From a checkpoint of a small transformer trained on Wikipedia.
Size: MLP 1536 tanh GELU, vocabulary 27272.
Architecture: LayerNorm before each block, learned positions, biases, tied embeddings.
Training: a variant of Muon for these matrices, 578M tokens, 8814 steps.
MLP neurons of a small language model. Each row is named by its layer, matrix (down: output weights) and neuron, and shows model dimensions 341-511. Each number is 500 + 50 x the weight over its row's rms, rounded and kept within 0 to 999. Numbers have three digits each.
A block is one neuron, or neurons of one layer that tend to fire together. Before each block is what it responds to, as a language model described it from the Wikipedia text at the highest values.

Responds to: Tokens within quoted speech or quoted titles, often the first word after the opening quote or the last before the closing one, as in "There is…", "Nightmares", "Durin's Bane".
L3.down523:506496478435406515500540505473482516560543536491454567538569410550453528505507496645463450544480571442482549510415473478433569458372486510497498457547496553478400481498545471442398480555480449526510567544478576430519504524519583444552487514581573514510510469419533559596528447510506603396547475335537489507506486489489505409527551540422468627521483528547415399518525598606553426525493484500557458480551472394489530474474552566468397431426555411472447525506460542487514504438501565576449504453511536568507505497518

Responds to: Syllable pieces inside romanized Chinese personal and place names, mostly in lists and tables, e.g. Qiao Hong, Zhang Yining, Zhao Ziyang, Chongqing.
L6.down50:495480515491392479465563476503512366521501461494427466546442476551484463485444539527417554541523550457405518477581517412541454460499558414614552539473457459500457543498583525479503537516448460516579493497574454601500506437513512535463527457465495433531512507453558481494406525484597534483523438414523442467481540532496583493517498546555459453483411500521552505527541581470552425477478450471580462522503489452561499531409472497471455581430508539514499508529525471518502562457486555510550524479563493590502491524390
L6.down240:610518546435472530340463464561436439457487610552556539561453537514525511501444530517398490541499451482451527448543450519567478455507424536506464549473549402482489511425527502499495511507514486527493495428521489456388578527462492533522526494499520511472433545517510551498526623476485504399478529467489575462479402563547453478563451499508400492498528517562508545450581539410464522501445472522488519490464464382548509554460497517542512516443475466454563522569518559538567493547513511526456517543530419490483536600486
L6.down438:598540488625537388431479489496567507489482579576478500466499502537496479480559499424533523504536427511449385427499384582430514494437485531534477540470511454482506559543478508481495508509515473554553563529510532560537460482405486513501573494581548534591562556530446597582496494525495447515428510558463492527539494522452487483475471430478461454444549542397525426466521421435488473597476567529371541556619448512510550431457562492473582536608488534493509511492486546595541519489535583552565438521387500539544583528543
L6.down966:620494486496491473359517536450392391460446568400562526444482603509496461434495520585436508526567487545407593317554518516516480489586489521521497528493495547520555491508521459454513438528610488473501490492483503486530565501459547372494508541517469485487454557456473453438473565497505542466529529597527579496425508509438455472502504431494498451402457491501454454483464509426539531631473509579489498458514574477580477480414528450460469535475534469462468550525516460502609507544521585476517497463573470451482430497431

Responds to: Start and cells of a table's header row in Wikipedia markdown, such as the newline before it, | Title, | No., | Party, | Date.
L6.down139:413562486479466429477532544467500453423450383550498488476526485461542522454458613564461500494440509515472455522463506499628461606488562613532483502537483482530514503526568500497439444452422401483477364424551506552522574630570544488494477543485576401468482395444531647471548525507558489443482471591491525513447465415528546521533522492438534453583436513466442570435480532456499550496429543474482524444500454574418588617487449423492549498418458527535436557443581504447547596469482530440548535396490629484486641475502
L6.down779:418454491475453567517492511480565429486563478504612585500469582556532579525518456580460468444501410462507544514511520581542463603554513530504518514501505558492511551495589470559431505561505497536498506540502410533525501466553536497520488490448606423484543456519502577540489501447499485485447534500482422518575548520516513408492436414414447568457506578440496486493512541549502494494438567473453459528533519469493424579503502454413415643478457628478594555460586365473572520582507495469541520442462587458433583424508
L6.down1181:384482504451524465493514551507524461575570569573481524499531496530395504511502414538508538459447496493466465468480422472567443477424578505553520570522511495611563405501555449584553502500582526515613458575526450481579494568610541493541493475505479488506522444542509549486590511552512420480581543496526459496556521503449407477521461454466488598530528537442519473429481475442488460451462527463520438499564509387554520476499581475448444519516487575542502480446559454447563515479591523559506550565431493532446500481555
L6.down1202:491441494578582504563481523412522485523454456491546529522498525432484550486496493475520524508569401586481440487541527458581506587528501493417389508503506595540505542601590511550466568572576511482533474472498478514477529470507489478544389421492612419351566513533554566539472506485468471488510475514494539521592461505517537433447527426536512469504488486429477481514562490491444510448502561434464515507437533535535450457497543477483567489486555544555518468476627600447493600475565515435592546538486628537512469557521

Responds to: Digit tokens continuing a number after a decimal point, thousands comma or dash, as in $4.7 billion, $26,394, 2012–2018, plus some word pieces like as in Asia and aside.
L4.down33:497412447532579398590531536437503433479516437436519459456508536486531486508547539443607417533505479499537552470486462564595493562468425535479494479413540557464453558529510600493412440505501450571442507443420520513473497417464553559526556547424428455518531488376494540521547474508467605524471537602458536464548480510503459574508549493448492565445433518514518488498453529510556526472460558558546445448421637467423532562537548509523523472497436533489473517519529614401469489511532503505519544576521432541431540509478
L4.down920:463551388433541562435473444536472492504476490515438523438507497610330429512431513506455492491471489531467542509561492560443547381498502456446516554452534559546516533529578442420460590480556556519470477550510538465515442453482521479467501442469479425483525441463472522442450514607456548541509468491505493471542524549468508537499512497470529498414488559564499453467489501480445571446492473521441497527523418545528407566552511524475464497452543466434508525568503549439562471407564563516451530573491400508485474472571
L4.down1053:489516525451503496499473486472438547408568482444446475439603434601538515589520467551378473568553535522418374561531517418544513552491541463469560496431494511492493561495526448528508415526521466614440484508523539494528434493461459457504448572475443439455508473475508424456496490529509568521446437479437545471503380524545496520477542557498426519509443405517391541566579525499479528549587529510528453490503580505543492508561547474520500474468455484448471512590443511540457483464551350498464504471541593496496429442526
L4.down1464:447447528490494495470477449471517489449495545458450561480403462430504568588440613502410513516406410518490549567488502520520537526457449529507511569412508439617487478518460428454589500496464485478467562577472472483418497510483510556486457465527478506487456551597420549519514557442453544502527499419496521447500420432437568551470610496434534580655505485517425524521506454450466588503462513542559538482555439463501442465561485525514486492444502471599576463543498516483449470470498532405478543579534464503556475481462

Responds to: Short second or middle pieces of a split word, often after a capital-letter start, e.g. St-and-ings, st-ap-le, Le-o, gl-am.
L6.down902:485448558502647468467466528487498504557398508515559405499475405493505527482502516544482484483441510508546543551531424521467507464629482573500400474477489480429475518465444451574474418517525508394487487439426462574442447451535460433492466520461536501430513543526458425483418458556468449534404484521505476549516498482533509411524475578539499509609420481409446548529552480456561554406475531509433500569500542455511454530464569498474520467567538525429404510492495533457447589489495454568546538494476553514554520417547
L6.down1014:518581499535418545438502510423448535522522475469507506492488468478514546597495553528492598465486449479467531418568523509451436489520479386620532522516478571507487475511577538377538459490557564463528562521500498464475541485576488509506451465469591470542526500573401499461509525518538488479459500477539521538505448418550447571487493462451487536458483583485519590534536535379483455466474515426537410361482531435555503502541465489444364499492569499503535501480454529503427481477511489564449478509483572510408574388616
L6.down1079:520567497564422544451517457562479524420481563565517504580516503527412522583564614476472451475515552496456477484481518560508471479500480441537524588484422533459492504526519471512419578494529454458511412500526474482572394463527505517483450481383524546455484516417470417469495514506552565431423512571533513590523440491470595407448411478460462589530517515477481550477530511433601475556495458523545532487557579523497555442460512469408484426481437493492421444566482522400449417439558550477500483412487503518462471557484
L6.down1383:544480521563562530513503452497524584559534425526488515517483510574585475576513520517485504486523509446442518562530453553441475516367397543503493558555533487541475478482467520572581555499461491556503527528531444427401529530480475471531454449449511528479394507533512534504494551517478551496476568457533537652441557440485493488508468501493557459563549564543444490413489470506419511508430529579471505514456478483445540514492523448486405543321571513514405553461532515581490528464471499496510467622538562541526482474538

Responds to: Short word-internal pieces following a word's opening fragment, in multi-token words like rec-ount-ed, var-iet-ies, c-amer-as, micro-bi-ologist.
L3.down582:466391435476591514505527473384541489467453405447512448450504547502470512477502465571460408426430523442577507490539392573561549438494450510606508470516580475520558466511434532453574457581463576575539473484494552523498338533489422497521520536524555501525405506488447529533512451434474502436339444445548541623440496567489440455597506503447454551426611510498443520408554505650561456512503579475438424473533504566497536489493473483520484496512511556430464497533528488494475502482432565480512429584411591433463437531521

Responds to: Connecting words in descriptions of routes, rivers and travel, mainly "to" after a direction or place (north to Morrisville, south to north), also "flows", "or", "and then".
L3.down192:542527554540561482510404472484535468500488496431486579579484504481499516499541463549552458486520529599481511495395595511526505398394453434469470527537499571508565523499512452476557446474448547491545513423522422499558589541422446457472485519545515521470578496496474556495480379414521482434502441577495468425581480489501482461638564490507537484439519519557484530495602562442482559562434443502502481516449459469483405474551432484549454539536460564552527429593489477510431493429561466505570465510594558507405467568463

Responds to: Number tokens and separators (pipes, semicolons, parentheses) inside dense numeric tables and stat lists, e.g. climate tables, vote counts, unit conversions.
L3.down230:481481476485531447558546520522433479547515491455497525499567529466493466531483515430429438516521463405480528464578465481534545467523474420525497467429500590509495505510431531456429480537538454491544448424464422463584485501539549459545590507485472405476525476503521533513569503461469618522507545590518438501467485465477445573442496518452468509545491619508533479552450558511461485515451550470463401477468568513488595490552579540547453540424552546418468462492497462529486553515446446517562533476617500483457462477533

Responds to: Words placing buildings, streets and railways in space, such as Street, junction, on the, east, -storey, railway.
L6.down360:589474514423553515402623499486600507565556436500455502426578450469556521504579508438522609520553489407475538489456582477494516473585552503537483498536477504415520483485519451540428603527514468450510417520471503461540567527441395498520563424408475520430525570426455542435491513530518548477539605515466547438543589529481419449527452408416404532553517459483535374477407372496499452555527543545533449527493501480556454353504462509438537556548564487445531410502478643486523518468482469462461494557517553481484520613503
L6.down937:511528487441484531461522524561545531457576546545442530486513558535543533496478405546528495445400526483551470478507682509385500411437419479437499480514527504503473417489548462583509496447533484438483484576456473499568531488537517449519453545520565472402472454512474605534438464514547490538557510443523519429524580553464452412526544572565470551431500504506488547538521507513526381570410581497473513458481475418477617441502459468573433457526563478544428469501415442405521558455538457566577484504492542490452490526456
L6.down1193:586489552515524489500541448422488548483504489450592558530453508516553476622537492505439515486547476462555495540462542561457418439554459507432465446460537511465520450580560522522478588544498531498496538517480511529482516488423324440538449449476514559539509372430570444459325523444558561549499497546375489487529547526620486479426552589460411512507507500497480444492516492474587544522459547440593425542527493474579419488496525504467533431518531531472475571492522466442462587484484502435499432578523493438415485460539
L6.down1512:502492546491499594461567493428507615454524465393524591455454502580538522523545503491467490524459394505519535608528592500467498413522557569422487523570538484471495476486478562578608487545549464451469539489501493525539563466495430562445470423492503533461487447472433539440454398393546472502530477448521510523486476476474452468523597575484480515391580578537459463535436436482523574488527423501529525471540474482527515492555456540515585490577480516506440495431459585495504526542503522452443394650454486483427566437510

Responds to: The digit group after a decimal point or thousands comma in statistics, votes and tables (96.1, 48,996), plus later fragments of split proper names (Ketchum, Aykroyd).
L6.down129:470480503446512458566474534465422473469415590537471500578528531498462481462509434413489527477487507572577421507477525496565503453502584546451463459380530493571510485479412406584512470465538446552523511567607488422462509517490490456430544503508453520524397564570540509567523546480544564446583442461508512475466518523571479501546503542509446502589418478447542514500501541552523420568414609536516479390406466391487458567495509469508570418439506541466478454483474469423540509567428471553472565530521515461556495580598
L6.down146:505454501501523477505561508481432460427471560560469470567534538517578406490490461467476521433496542489550514548485590541515493462562539450429475488472476544448535486503510536459532503532591521516440428513492413505500394524463506523473530468517532506522477524473442529463487503415543450582504525423435454492482521467451432480556503612510398539449567491519508465451508457505502510564434475491542519558534447445472467540432480501514477583571413454504547524459488450440558531521478558492424438555583425564409544484574
L6.down234:536501518499557486501525514437547521518478499519455490457595483478511498476459466520496552502440470479443565456477515507587470458447635646545606531469583559535616509467412475549431489450491478489521614512499374454545417497548426450491576517490540558517394438469566535573446504460478492427470481606483384574487448458564514529424574492472554514531439500529530486475537537461484445501498537524491484586495448504375512515493552487634526423421554431584529427456581522477518600478446623573474554498492550433454512500464
L6.down347:520501586510458538463507524500535504497490456523458517557410495457579477488543483433481556510476531499468504507499433481581475546529455441422513490489430523497431457581460476568575441429568542392449469533462431576467416468502492536503566420568488430536421586489512468481480470487496595535476494495537488537586374530517567537496486553440488499533514351424449430522535479544366471519486532573542555575583508584535401522527470476480508476495561492583476538511535480538478497483539530495408529555575513500563473554582

Responds to: The token right after a person's or place name, chiefly in medal tables and name lists (Chinese names, China, slashes), also Streets, Avenue, founder.
L4.down231:433509520477510569547376449589517474449536529435578433556422531515472556489435477448514516512416505508502488481543448432527496470473419487579539483482524472573517428516497405367472573343535612493492475470464522584415459539455455531429527493413475435432509543491472510515528427458508511424430516415542423515502496556489582488511486450502468514575534498477499450421509459381489454455516513454553598592519498453539470462453595433494505495329541543480424555546562488529567638640503518473440550569547490425443386537467
L4.down328:520578532560456496506464481519566565517559494481544380543528484518499441500482465502496624472552429545575449532497462541492453439458443444494568510474544378450584518454391425465604554485541552508472451505430461528498386529416461514519555497521481486476537509494497524541470525425509468476581512560498497495421512566506592516549490537507654437450488382458499503453509492519489434481552623505525583510505532494534535552446470484551515525419499536427500506520433456535455537447472575484526518539463539523523430558479
L4.down745:493550561502492512407522437479443472479499562489539541538509519555509476518439387551323576521523468535494505449524484478527492461530401496513491551387503556509501441469466567433493567493537470433554465536491568536473522462450565575505557514529501481480401552425436549503549594542519507484497522461563508445457500540478364459487420471502463429414585475509451461467515482411525476494509544494505567476656491461535545412460541560505477530454496484548502474528563573487602496547480590452422531484484564494575532556443
L4.down983:456562444398516539494481431517501569512536590565503500508539515491471525442458546432495520509481532502554503494447559566494499565479508418515562444553493527508537444501489425459519492457459549544520527516493527510469436530493531575506530483405471483505454443456483562501545487547342542493557472592469597497561588515533552490576545569412560531517528513482469528503523517570456516564500532445574513449512518480536488479526511553558498481418517483527484493469443449522467467479513446511544507436592425519512537561433

Responds to: Pipe or semicolon separators within the header row of Wikipedia tables, e.g. after Candidate | Votes, Away team |, Average |.
L3.down866:432513502523515577384534461481543478518551533534591494530490591482486513566500422551482460427530530536598489587430522528570442461526508538518505502496538558575434449467592432518506426507527458563461513569553494466571411489574522499526563533552486428427479398536468453601479488420443515456475437373472452496566475521544480466561552449439497511523542586502471525462483427504505513443467616420536461464585545500582511582538446478420440547510548494444595564491562451464453521511544507579573515459493537475550475475499

Responds to: Direction, route and position words in place or road descriptions, such as south, west, toward, from, km, route, intersection, edge.
L4.down44:542442485486509543452511567478528531469497478493528491398515462476532563422557428459475488482398448512502459402527579483448396537470465519393513565529514477438553458509519432562540425533579468471534531513409460521539549465438533396587527529539488498464538497488483456464471450435526464492605539540516460541532418527494414471559436427466473503475574469679501493442501495479475463587448458511469492482532472480454474437473460448433465569495559572467418450527546566466452507520490534526510547519531499389529533542494
L4.down503:459435586470527411432554481473591586372515479554526498546463562460460604429483521472568467611581485577564509478539546470561510547535570492460499562495449489412499483477467442582511455601538674518533454530538625486563577481464488523480530523515511447543528515559488556546536600491517503425529487472510420446635468489487460515515473512473449533485570481449568523588552464562591436521363488548367488542568491446438604439540559535495487507459520525570530387565495488458426504502478477513527450536580465482546484466531
L4.down981:519453578502512541519507449546514560426456478536482493509510500487581478529506495535443526549460521581602462460380435509540552420435438501461636481505501524482429441635476512568562559465562492536495445539558513483549435432433496543558461470476398491499544534470590540415452533505511476485468494505532515486515516557518505449550511463501515476437404449474525487455487453534491484531478470419525546512565597506534539463510539452536528475580529489497471477601525515485530522505431485506437516509499436520496471496581
L4.down1461:552530515389529514512480471523440613527518506488517597428486534451646458516567476541505595541482489486510542504461511454473607540477472467403463542578490497584425493500567475511518460407444544537521475565523547490523556501473447466491401496493488478479461480389477542429482449554524526501540559467514555401499596411557506615503448487562525410398516542538503485447512517550619500452480551503561462433471461566461563475465495580543546511516557482492522495523414502506537424517519339610512493568517446542448548404498

Responds to: Word-piece fragments inside a word being spelled out, especially right after prefixes like un- or Ab-, as in un-res-olved, Ab-s-olute, un-earthed.
L6.down308:414440584470424472450509518509463430386519441460479449550482510475599514484571494460543469463431483578487509452510627508454566499577586469499448435586484472496411406442499500432521468479494432394517524534540522608509435571515504444477434422564478538498519479458560555427445506547442511490455452408506486507503484503550512548426527491474466550549485510445509481569525389462527393590461509472375517410486418521519535526474494557486460448508603490451584543511484505447461623466514464485443420522492586470519469492533
L6.down990:516496590477507443498450481494540506440537459499531470575459529517386451549470521550426493529491490532432483369310560459478551453384487457525458525500424483476493584577487663486477434498406471420555461534620501562554557531485536583513496556553552406533479489544496509467541529507489492541529540416484491480581479509484511474498500417516533474625384548531395544431475410596512563510504465500497482461450577499504494490551505524449565371495498430409555506530565554467447560407445469509462578454405535573490587488538
L6.down1077:449540421534373455484545383509484576503512525492385524517603580457559486456537514542477431426462491463475453491481469514591464567428523558500511509571549426447459499520507527609343551414527544535472557483540492513362561528443495417413444489609478512499547502438516509521522483394517475504504512431426598474504582485584538453480587523514582528550428475450406584555514512493475486541391429543570553451579435461449498443399417508467488510545459400486540518473449503470461501506371516460499548513354489442530609509506
L6.down1093:474434491456461478548523465449577472572520407446527489609551417434453547460430445423583467496540482417443497513499454599569390512482423448575588537564540484503501563450462521526476576503436507478472538613539517379442538505458456574524498482536461481468472497494482531510466410496516424481415515542452488530512475579507455465508511456551563520448558457465587514474521561486472544539476414582516522524501469435437472528478505501586521506588576449455585559447529504456525571493510402542437408429480576449446503488565

Responds to: Word-internal piece that follows a short capitalized first fragment such as St, Est, Con or D, mostly in names, titles and table or list entries, e.g. Est-eb-an, St-ops, Con-ak-ry.
L4.down94:515451531463504499550512465431527514564581647469527594569546481614470429419554472456400569493560535502414464555569401533511534501600492443512463507420424408432559552487496462443572559557552399450509521526463508487533421493504564487535575491487479528510459570355435461488447456544506484447515525542515538455574418546538535530389493473452467470573511447573425497563468572485468527567491491447457538566513575618565502445442550511437489522435457408448573466560401594502491380590533476525604541429517493533454483563575
L4.down408:483485494462677524557509584413439425502452454445413495547460580516478492508535527466454530484476554529513557429539608587571587509486519491526466576471369555465509543575475512481470474481708507492515494541467450468538478441511492510503522512512559538380482616449564492411441475497502515517378487467615490552525525528507530497525523500534470519512513592539424452488369516443542408475458449384376553497485471569459525517527499471529466470461446493496447577539534512581388556495481557499523557525444400551476600490486
L4.down717:478567517476562549529515469475472391443412501545511465415467521488545517526564520438524527441507512571456440449481510522456523398572530522431542532465478510551525510549441512462456479509510535584408522450557429521515444565474520526568421415448521452614542513570507437489469547607484536461446465462509382576572457530533418450434523500439461517501445493484497445496448424426552537455542427481527482472493530442471531541465484502512464460574504495600467557526537474442460528478558603457526567459503524596539536403533
L4.down1117:489612471540467446442502602517551513544395505519451475507459476504528536535505554450543422522444504485531615534497540543560532513588566556514548562520443532415442531555574402459560412525578487549521510548523437497488503475522422467491444575516492498544552492546557508420527542537615477442489510503486442489456447484532474468469457469392429547458591511449353466522490460525485535467513552514445529618469442498492475417499471480550421470579534552430457460504442502449430574455483565592484538519471421494517519495426

Responds to: Digits in census and election figures, such as decimal parts, percentages, vote counts and populations, e.g. 32.8%, 3.66, 9,968; rarely " in the" after place names.
L3.down760:520459521410485463460488504482487439532536527473545447499468510476678494529561480495477440516548470511531541499539436526589486487505474474529513487549438449542489487573480550490483474552409422523467569447495439481591439465561459589521481541524548505492492455558625495536447527505451536460486526456487405447486541533504481514512521488522467469519506503559497568445505502459542565505484514467424525497511538451513531448508554450491461481470535474535517554563534483494526515609450455549456512496594497605545476474541

Responds to: Tokens inside Wikipedia tables, infoboxes, species lists, name lists and photo captions, e.g. "(" after climate values, name pieces like J, Vis.
L3.down1385:466511440545540394534463488538473488534510495456475528435517552445514518537503533488517571475506455521451496522471531540494538546450485538456577508496541481552493622577530487429453511434527555427487472463541537511423558603498432468500549455546452464454500477545429555533563526574584593573522557424563478479449530486580437601549442484488508485496465458507543514474476529513456546566479441420546633489547475553485502558540660492496506446427502461589481527522452558550535518453536474486417494550551539471536607477477

Responds to: The preposition "in" or "of" after a place noun, just before a place name, as in "the city of", "Duchy of", "men in".
L3.down1104:468544494533450452493510491580375485523509552570491524529469556504442600488428503518425490437492478478497432427405555464519425404585548537461517539529509485583474562601485438519518509472515516376464506534515535490488479507504486412491541502525454634499507516558469476472504509531512455460605516526443572527390654520440582504443544493472546538494504593556468592458409554492471433416475454443595449481590495516485490555471526515465494484428503526590539530578545458497503430511548459419574470479517353456498492578466

Responds to: Short prepositions and connectors, mostly "in", that link words inside fixed names and titles, e.g. The Woman in Black, Laughter in Paradise, amount in controversy.
L4.down622:476472405399510535493514512547525458494541460552396498585528487489620530541479497502502537536526558565546396507617574574396538507553501541483480479454459592444626444511524456450529497470507436478506489521441477455538494481488496606522515509507560473465454576513460510458512499533506469592493515573567485578477377583523550385403516501527585462525539394501461443546458462526503448490534544497534528485479519525485583432442511516518530486574562508496516474464541553498527577411511512508471382452500439427520530477443
L4.down1124:363442472460505461487531506490441480544473497434582474630488475562492496476510420432442462517564483532532480406533372519559513422452549472462516476509594556547631569494476488531519498570428538489455428484509476504493496443534494464460461503595458440469516477517554529497508500509543516465468461641471446508452450586491497403535523524454533583482500503415456444547411497553451507505460490483454500463355485473442566527561526552498453408521512491476545412472571468493549448464567519529466435520591530514508504593391
L4.down1213:467466463540579548434478480489506473568549539538444477607520538483484569466522441513517487526544418506527485512536497551436459451545537479465514514455420520572471481546452414450552471476492516466521517557440494536415507569433471510523403551448478429564454555558492531468436484478488497459504581521490423509434468516446455512434475525480493461439522613460461565443538435569506394378508561567445418512464470597478487431414475450555440526527483506450615488534583548481571493449426478613464473478441538478552586509535
L4.down1412:501530497471540489502443553468489491635512529493463542476519475449495575536524517473421419518412524551517579448470460414471577573574521546511516520454504631568571438470544491509542482554508435461449538521484520510511528476526651565517371476551448569496488549492414504539536492551532401422510492487439477529561437590589530482423579473483485577531520485535445522512464521501467550491487476618552459588426486475491519608478526553557547410428476458461529419422566549564528530479536428476508472505473486477443548469614

Responds to: The word "in" as a separate preposition or word piece, mostly mid-sentence after a noun or adjective: fully in support, in spring, in rubble masonry.
L6.down433:573512639532471561598503493486469528511476492651563464497457561545495511484538472521547501506405484432426503491489473519377473419511455460512570456493500534564448460491542560597543506567525534456447591496517577564433539518543583492429506542524516462513474534484589594456475414468541543633545516566480484490530619491478476347509508458470458427422399527432519485508500480585466522467458476566467600486491572471512494547490506498401514504491465460433492604540528495573483430488456557470509536505514421542527515520474
L6.down683:501468554449521428491475492527445473577508515475520481554519522527530465562503507495459531452535572435552535407481501633494515472627534549464544462444497531504472513579581446520437456410560448540522430497369488547464458468592471471574529535504476445551536518563495625494463529477541569513517458579438390537462549539680428479491508497564459598436451445561496474552459492573471449503438464493529533555534441564527528510517503481484542517548485512605465417573536529474521496487558568465412508532555417539460517550554
L6.down759:515612504525635449412578462452509470494496534506475453461508493545497497516536449463516471565430431424470547496471342631479413461561432506520555419545430495509496450540542526486512526403546468494500500471550448481560454459419573585505520426467501501557382520469532514454432500495551527538361388467533476580504520552489420579467559519517459468451479514487460503535510512619436561515551481487567512481548477458422476568498532378493527505533485489465475484524539491508553505522488537485446493528464466470444533590438
L6.down1174:543519580531621470572495415481528435464502425553501520397578565527511511478584495558478395557406549426411512465536419467458489418489473528557584478469470473581654570498513521529494554434479539540503518493561544447498431558444544468605534530554551554562480445542552538475444488460547503443495529389589532561425497531397410521517491568503524540526413523503454499500422414556444528459492478530530476490528442480578507521539504478397446494499523527516419390424468454566513540614532512461440496467504431500483499488507

Responds to: Tokens within direct quotations, often the final period or a clause boundary just before the closing quote mark, such as "one more.", "that's fine", "I weep. But".
L6.down538:457525526502399540533503450540641559549536498510544682517522394570565500444456524417506425412455550558561568549482464491441577486533508520450591503584439519519517532435605447520481391428536475547455522512459582475462497486491551601542546458499540535504466535520634549515560431417482479504461446480560482481503590498480461597518444489504448515465510459441564444537464570544547536434475500532509531453478441480451548568523489622397455520451529522533554432497501464481513505517465441531497560539535513476482519430434
L6.down698:464515480482390543577487562529461569470498548411438583569444474507534471491520494502470476512446486503463535546519366478414599495514508510526459495578486591464523473452507550414492480530572511476475526519483475453497463537489533540567511595404439554528624514538488452650474342553509486410523524427614514525503438542544581576572547521550503579477536468487519491540475555507541507510489465459516433534641588385473497437618538530507463501497535518474506438494464480405462501523487480486465489493436471415485548446462
L6.down807:524517498503476505517472491524487524414516592514400513469448491491439477419466475540458497487463484460482539537454496482517462439489505546555506491578575594488386599424399518457588468549465540528488501503562461471516570498315528532532457517476482498483479480458454465538550372508493441474566517488532463488430559542554578489486507482430514525516400486475418468504518436572563489495514473521514483540518476431495502518487439509522518579513529515468516570483459539450476485454470509573532472488503607464524536511388
L6.down1483:527565403486576477474558564485580486453485509579483433425474580578477440507506520524495560462532471489434444532523535515587398572488410535589603537488499457470507508548470505450478540398512446489493457504535526533528565510434414479391574471528512532399393393503455498309437558529551559569521488596358516515493486429526533521444491449488583445482435578570577598511579395458489502488521507536458507477518446521552404586396576541570509563461436518523497493546494536463556484548483550501528489488506445566525494570472

Responds to: Verbs, auxiliaries and short function words mid-clause in quoted speech or song titles, often right after a pronoun or modal, e.g. "we can have", "I've made", "Why Do".
L4.down323:488441439428552497482520486582486456567513479446474544465407406431521548375500523482507433516581520512492448561572454469568495576523595482514465531525440523538508517513453420508511526500465415476568462479368484584564515488512546512607544494549504510448569557498473484544446519435446507489379516486513535429598448477485405445375484495516459526529493507503537591417569605534503497494440478521462413467421465435485534523516447412544480630492532524478438438497594598423489595465610490547580560512571480519512509455517
L4.down1000:456510516439474475523520522515419492527547507539542594517520471507483523442578540509462455479488636532528463550479457461407540431465490552497503476507459558501491426522510471514579501557491501448537587492526566494518584466544535492528475582525445553496543414465510503608506413443500530442577488332511409508578505546505541446464579585497456590541442561500458498434462525574516457540486517495552369491495472418479510520513491545501520416442484379506456511429436560465480550490516501534576479505482606508453521474604
L4.down1261:483447497526465642519633455470595444511526504520532489432471527478563540504490511521508535461545392432540500494537484484492338564520482490455555460557524502605418589552507504503529499467555490498482528511474453506441475579416434481507526520502477521499440490447364458521493535507485415531475464477501605485579543522500479563531555471549420488503508452506501543531509501503463470443488394526461523434517510450538550532500519494488556545437411549434474368492488522501486572488534476444507483511514467476438574399521
L4.down1401:536556511430437523591489462527490478549511543472500438613489497565532461507453476545488489548504568473512570504525563460520593494537499494492488537473505529536417567522504395517477448511582364558477456484494515428495522440444618451382446521553580492514555418532474446554462577514487540496506470451462437463523519514428544473532360562549377551455581489484493550399519512458560482539432464397558435495498501530455551480543514521460515499486636454396571549519497569500581543530520515600477527544480444518483515443479